config = dict(
    n_layer=11,
    d_model=640,
    rope_fraction=1.0,
    attn_scale=0.0884,
    bias='none',
    parallel_block=False,
    init='normal',
    beta1=0.9,
    decay_fraction=0.711,
    final_lr_fraction=0.0,
    batch_tokens=[131072, 262144, 524288, 1048576],
    seq_len=768,
)
MLP neurons of a small language model. Each row is named by its layer, matrix (gate and up: input weights; down: output weights) and neuron, and shows model dimensions 528-591. Each number is 200 + 20 x the weight over its row's rms, rounded and kept within 0 to 999. A neuron's up and down rows have the sign that makes its largest values positive.
After each neuron's rows, "raises" lists the tokens whose logits its output raises most directly, leaving later layers aside.

L7.gate1650,205,227,213,195,194,175,116,211,200,197,188,189,210,222,197,188,173,194,197,191,191,201,197,219,208,204,205,158,206,199,200,202,205,281,213,183,186,182,207,178,185,188,188,188,176,185,215,170,179,203,209,193,172,252,189,212,210,208,187,191,204,200,186,186
L7.up1650,205,203,223,197,196,193,104,201,208,227,179,183,204,205,195,193,160,193,213,188,192,210,203,255,204,228,185,182,207,176,205,192,206,253,201,180,192,192,182,180,195,172,188,187,193,196,205,179,178,210,235,186,200,209,179,230,208,216,189,215,204,205,201,226
L7.down1650,202,198,195,217,195,189,272,173,216,198,246,207,219,162,196,213,242,215,195,191,203,147,196,235,212,210,176,197,221,203,201,210,209,161,210,238,229,194,218,197,233,203,195,216,191,210,188,204,230,184,220,182,225,207,218,195,200,184,202,201,170,178,216,213
raises: "-", "'", " and", ",", " of"

L5.gate266,201,218,185,206,232,224,202,223,172,216,180,217,160,212,182,209,198,202,196,214,201,152,212,196,170,174,218,198,227,216,187,186,183,207,207,185,196,197,183,230,197,229,196,193,169,168,257,192,212,190,234,178,182,192,197,208,208,170,190,171,180,205,199,181
L5.up266,194,186,201,217,228,195,183,225,214,252,177,197,155,226,186,193,234,200,170,204,174,196,211,202,203,194,182,191,174,209,165,194,205,206,170,193,240,194,232,234,234,223,177,180,180,203,219,192,221,213,207,201,185,215,202,219,188,211,218,231,202,180,212,171
L5.down266,219,209,242,209,147,164,216,165,235,175,193,183,218,217,213,173,212,197,161,199,193,236,187,210,183,181,212,209,174,189,235,190,188,191,195,179,203,235,212,209,201,195,202,215,231,191,166,206,133,184,181,214,195,215,217,165,194,227,212,191,202,194,192,190
raises: " players", " player", " league", " playoff", " coach"

L7.gate421,213,211,198,222,198,239,202,192,158,216,224,199,223,208,161,218,183,175,194,224,181,201,238,213,243,168,239,211,234,212,215,212,210,204,231,194,202,175,211,199,195,198,189,170,204,206,175,237,193,190,206,210,206,178,183,214,168,236,184,194,222,185,206,190
L7.up421,234,205,212,178,190,204,228,174,193,179,200,194,232,211,207,192,220,181,199,181,212,200,208,199,223,190,195,230,212,210,216,191,174,200,212,206,198,164,256,200,178,198,194,213,223,188,224,205,208,188,200,226,223,191,195,189,175,236,204,175,182,164,211,201
L7.down421,201,191,178,195,203,176,195,222,186,183,197,176,183,185,206,182,179,247,237,196,193,200,228,209,227,205,203,201,226,181,211,186,216,201,180,194,182,182,171,173,186,195,204,201,213,180,178,200,176,205,226,198,193,201,157,219,208,184,167,179,200,197,189,232
raises: "ha", "h", "ho", "hat", "hr"

L5.gate1667,186,236,220,187,195,219,248,210,207,141,212,195,217,186,185,202,205,230,210,203,224,197,182,197,214,188,198,217,205,168,214,199,195,92,211,200,201,155,230,190,190,218,167,204,202,184,209,242,198,202,218,210,211,222,240,189,157,172,235,190,194,205,192,172
L5.up1667,190,260,204,196,210,207,234,188,221,172,199,190,163,210,190,196,205,211,181,170,209,232,199,170,189,167,215,246,229,165,171,184,226,182,166,200,179,189,237,233,214,209,174,162,215,183,200,207,199,174,188,195,181,170,228,227,194,143,196,223,218,232,192,199
L5.down1667,206,180,195,193,197,201,165,199,205,232,205,192,239,170,216,199,201,181,221,215,174,157,217,282,218,230,213,190,194,215,209,217,181,212,237,213,225,227,158,154,212,174,213,223,185,216,209,186,196,219,217,203,207,219,173,211,209,218,179,180,174,178,211,210
raises: "0", "7", "9", "8", "6"

L7.gate2005,209,213,221,214,198,205,225,229,255,199,203,215,216,186,163,219,235,200,205,185,190,187,177,202,186,180,205,183,181,205,200,219,195,188,201,213,202,213,202,186,200,227,235,175,190,187,203,176,202,212,197,204,200,207,239,188,207,208,196,199,211,166,183,171
L7.up2005,224,184,210,223,215,217,207,232,194,208,188,212,203,189,221,207,229,215,232,195,175,230,210,198,210,200,257,194,196,198,176,184,219,207,185,224,217,196,176,177,204,219,225,212,218,177,202,188,234,195,184,215,217,220,200,198,179,162,182,146,210,201,204,176
L7.down2005,220,209,191,208,165,240,187,194,200,215,209,196,207,204,215,168,177,202,188,196,216,176,209,179,206,205,192,206,181,227,205,233,214,221,203,175,181,231,209,232,217,185,164,187,186,216,202,207,187,223,207,228,244,208,211,206,218,190,182,222,165,219,212,198
raises: " playoff", " Champions", " matches", " Teams", " league"

L7.gate1999,204,210,225,216,190,210,187,203,203,202,164,190,230,212,189,195,194,214,163,230,191,213,241,178,197,195,214,178,219,164,229,180,221,198,186,195,165,199,167,196,211,192,242,197,198,182,216,219,214,212,212,202,197,178,228,195,168,190,206,163,236,227,178,213
L7.up1999,172,164,201,210,194,180,215,248,216,215,171,159,213,208,210,224,230,181,162,198,175,177,204,209,200,197,224,212,204,172,196,166,185,183,210,217,216,220,178,179,165,172,201,177,220,202,210,203,221,178,179,187,180,186,202,166,205,205,219,217,217,208,204,176
L7.down1999,197,210,205,196,185,197,225,202,235,203,183,174,227,206,232,211,178,211,170,156,193,175,206,186,197,187,200,218,176,166,195,181,187,179,222,217,181,174,216,188,201,217,153,176,177,172,200,172,185,215,176,178,214,192,211,209,174,184,223,230,223,204,186,198
raises: "al", "er", "am", "ad", "est"

L7.gate524,151,240,208,198,204,196,206,220,218,199,204,172,185,202,187,191,218,228,211,211,228,209,201,170,202,182,191,207,234,169,204,213,204,195,204,206,208,183,211,250,195,201,202,145,226,188,213,201,197,228,192,189,182,227,230,225,152,187,176,199,198,200,189,223
L7.up524,177,241,219,178,207,186,221,179,223,207,182,170,212,192,175,198,192,179,190,179,216,223,190,155,204,201,210,203,223,142,205,185,199,160,205,195,225,206,225,227,209,217,222,201,189,183,190,188,240,203,188,192,197,213,206,212,192,204,214,202,197,213,169,226
L7.down524,265,204,205,200,203,208,183,185,192,216,184,207,214,185,209,202,191,181,201,206,237,201,220,208,199,208,204,203,167,194,200,185,203,221,210,211,196,206,173,156,201,196,208,243,174,277,189,166,205,203,222,219,217,220,168,213,227,219,225,187,219,209,230,183
raises: "5", "6", "7", "4", "9"

L7.gate307,177,213,212,216,209,208,157,207,207,217,206,193,192,249,207,229,227,220,214,201,164,195,211,172,214,212,238,204,202,184,198,198,210,247,194,169,178,180,185,194,215,182,189,199,181,161,220,184,180,229,222,174,153,219,205,207,188,185,199,208,199,214,205,194
L7.up307,199,206,222,216,211,218,162,185,220,206,214,195,195,251,199,216,210,222,204,183,166,220,206,201,223,220,204,216,202,161,192,215,228,221,202,175,194,181,169,209,217,202,179,194,206,193,207,190,192,224,247,202,191,225,207,211,203,166,231,196,198,195,212,231
L7.down307,229,183,202,207,198,187,227,201,188,199,213,200,194,150,220,195,208,186,188,196,217,189,178,265,198,179,162,178,189,209,201,192,212,184,222,203,212,243,198,182,168,213,209,209,205,195,193,204,221,170,196,223,213,176,212,179,211,204,221,176,213,216,220,226
raises: " of", ",", " and", " in", " ("

L7.gate1478,182,213,219,200,197,212,160,210,208,221,175,178,178,157,195,186,170,214,193,204,197,206,203,176,212,187,199,230,204,245,216,223,189,203,183,196,201,183,176,193,185,192,224,206,208,213,216,224,209,273,193,189,205,186,215,214,169,222,184,197,203,205,199,216
L7.up1478,203,198,197,203,198,199,243,212,182,195,243,210,229,192,198,171,213,196,206,189,215,202,180,237,189,170,152,183,236,157,193,159,222,171,205,206,216,226,220,207,162,208,209,201,212,196,199,203,209,138,209,198,209,214,173,199,206,208,209,219,190,194,199,176
L7.down1478,184,221,205,181,177,190,199,200,204,210,188,163,173,152,220,179,169,188,206,220,199,187,216,162,203,183,222,224,189,226,196,229,202,166,193,209,229,184,174,221,212,196,210,214,195,185,205,206,193,258,159,235,215,184,210,212,196,209,179,195,178,206,225,204
raises: " are", " were", " themselves", " have", " include"

L5.gate661,195,183,192,199,209,212,198,178,205,213,204,216,220,203,157,212,196,207,218,174,191,207,223,219,197,258,211,192,178,180,182,200,198,243,218,202,149,185,146,160,197,186,179,165,190,214,226,179,205,215,206,195,200,229,219,196,162,203,197,197,224,189,214,239
L5.up661,182,169,203,208,201,200,194,206,223,210,181,197,218,222,165,236,192,204,210,225,175,175,222,225,213,234,230,178,200,190,174,190,214,225,213,198,172,198,183,206,228,189,167,147,203,189,221,184,192,215,212,190,199,221,231,218,191,210,206,233,208,186,209,200
L5.down661,210,237,215,195,215,206,239,206,179,195,231,199,190,195,217,173,191,195,205,207,203,221,166,201,217,171,196,203,219,204,231,196,201,164,176,205,258,198,222,207,184,231,208,232,215,202,206,223,228,185,176,219,206,180,196,193,197,206,184,174,165,219,201,176
raises: " of", " from", " and", ".", " for"

L7.gate1548,168,218,219,216,216,225,208,224,207,175,138,221,167,195,160,203,246,247,189,192,178,198,234,188,181,194,192,199,217,189,195,195,192,227,181,208,209,173,193,240,226,214,213,176,193,199,201,186,237,222,219,179,168,176,244,198,192,212,178,175,221,202,203,190
L7.up1548,187,201,170,211,207,221,205,223,214,172,170,238,175,199,179,221,224,224,189,201,193,197,215,205,190,211,216,190,238,180,180,211,199,212,178,197,220,176,203,237,210,203,179,183,215,209,206,182,234,217,207,174,188,199,242,201,225,212,188,190,221,179,205,219
L7.down1548,194,211,202,207,218,204,201,216,231,192,197,201,200,202,199,217,218,216,212,212,191,206,195,242,206,198,213,205,208,200,181,205,194,193,187,192,213,184,194,226,201,198,204,203,199,180,204,205,206,204,200,194,189,197,203,201,201,210,190,191,203,177,201,220
raises: "-", "=", "Single", " ", "On"

L5.gate1554,209,189,205,193,223,222,213,218,187,207,162,191,203,186,221,163,222,192,185,224,170,206,200,207,171,201,205,209,189,182,255,191,198,204,182,170,212,210,202,207,219,213,219,148,204,138,205,183,167,186,184,201,213,150,206,206,226,191,182,213,215,240,187,236
L5.up1554,194,183,230,221,199,190,191,203,211,205,190,187,210,170,197,202,165,203,202,200,220,230,205,204,203,231,193,218,223,205,218,188,183,185,214,172,205,215,158,193,201,216,210,213,221,167,163,185,158,176,210,202,159,203,199,180,235,174,198,228,188,186,195,205
L5.down1554,205,150,227,211,214,216,194,215,170,207,186,202,199,180,196,176,237,227,205,181,213,211,194,191,224,218,164,226,222,169,202,193,181,223,216,194,218,193,223,198,169,210,229,242,202,199,189,190,190,191,201,192,198,194,153,203,208,187,203,213,184,169,204,221
raises: "ta", "t", "ti", "min", "tr"

L5.gate569,204,201,184,207,186,211,216,194,194,198,226,222,235,220,220,208,221,183,227,175,196,214,223,189,213,192,226,192,231,196,216,216,223,183,220,218,174,178,186,209,227,206,151,217,207,196,170,179,192,134,215,210,210,197,235,182,140,169,224,192,216,215,188,222
L5.up569,184,182,158,215,185,191,189,239,186,221,210,208,199,193,220,165,188,219,214,195,218,174,226,207,182,250,190,181,201,208,196,225,211,189,182,186,229,204,225,195,197,197,211,217,159,203,213,225,196,171,228,207,212,179,205,202,200,183,192,205,202,166,184,147
L5.down569,202,206,129,194,197,196,210,197,203,211,187,183,164,170,215,188,190,177,191,180,222,206,228,217,184,251,193,185,189,197,214,184,237,152,191,194,161,196,205,235,203,205,183,202,190,213,212,194,195,197,196,217,182,207,184,197,174,184,225,213,199,254,217,173
raises: "ely", "er", "es", "ened", "est"

L7.gate803,214,188,204,204,212,214,211,198,247,231,198,202,213,223,177,200,216,248,199,202,195,185,215,178,233,190,223,202,191,188,202,203,174,216,158,174,225,179,171,222,236,197,199,205,210,214,184,196,215,194,194,191,218,215,204,197,198,211,191,216,233,217,203,189
L7.up803,235,188,207,199,177,186,194,184,197,167,219,192,180,200,170,189,175,202,208,186,203,204,192,178,219,150,205,199,225,236,221,192,236,191,211,207,185,186,233,196,204,219,219,237,219,208,242,210,209,170,208,191,199,208,204,195,213,206,209,217,213,181,189,199
L7.down803,194,221,240,212,222,188,202,176,226,197,161,219,210,197,184,185,203,206,216,192,206,194,187,147,210,175,241,174,183,199,189,176,180,198,166,213,232,207,231,241,188,215,203,194,192,197,179,206,173,222,191,193,185,195,212,239,154,206,185,215,229,211,203,183
raises: "He", " he", "Born", "His", " He"

L7.gate2095,204,198,172,182,202,217,175,212,184,209,204,190,147,221,229,206,206,223,222,259,222,216,206,163,244,195,216,224,168,175,198,204,195,230,221,170,195,196,192,206,198,181,179,161,199,182,229,221,185,208,211,204,196,219,225,223,188,191,191,174,217,225,200,186
L7.up2095,226,197,215,159,225,181,203,158,225,196,217,205,190,210,199,201,193,209,186,213,205,203,190,207,209,241,200,188,188,211,174,205,212,183,235,197,222,197,198,203,199,227,201,175,213,184,203,200,213,193,204,182,226,210,187,184,203,186,219,180,201,171,196,194
L7.down2095,204,192,206,232,206,182,213,173,197,190,179,177,240,191,189,189,218,155,187,161,164,189,152,214,144,189,201,193,197,211,191,193,208,173,153,179,205,217,204,193,194,212,204,200,208,203,167,195,194,176,186,179,193,204,208,182,199,212,197,212,201,165,188,226
raises: " (", " |", ";", "'", ","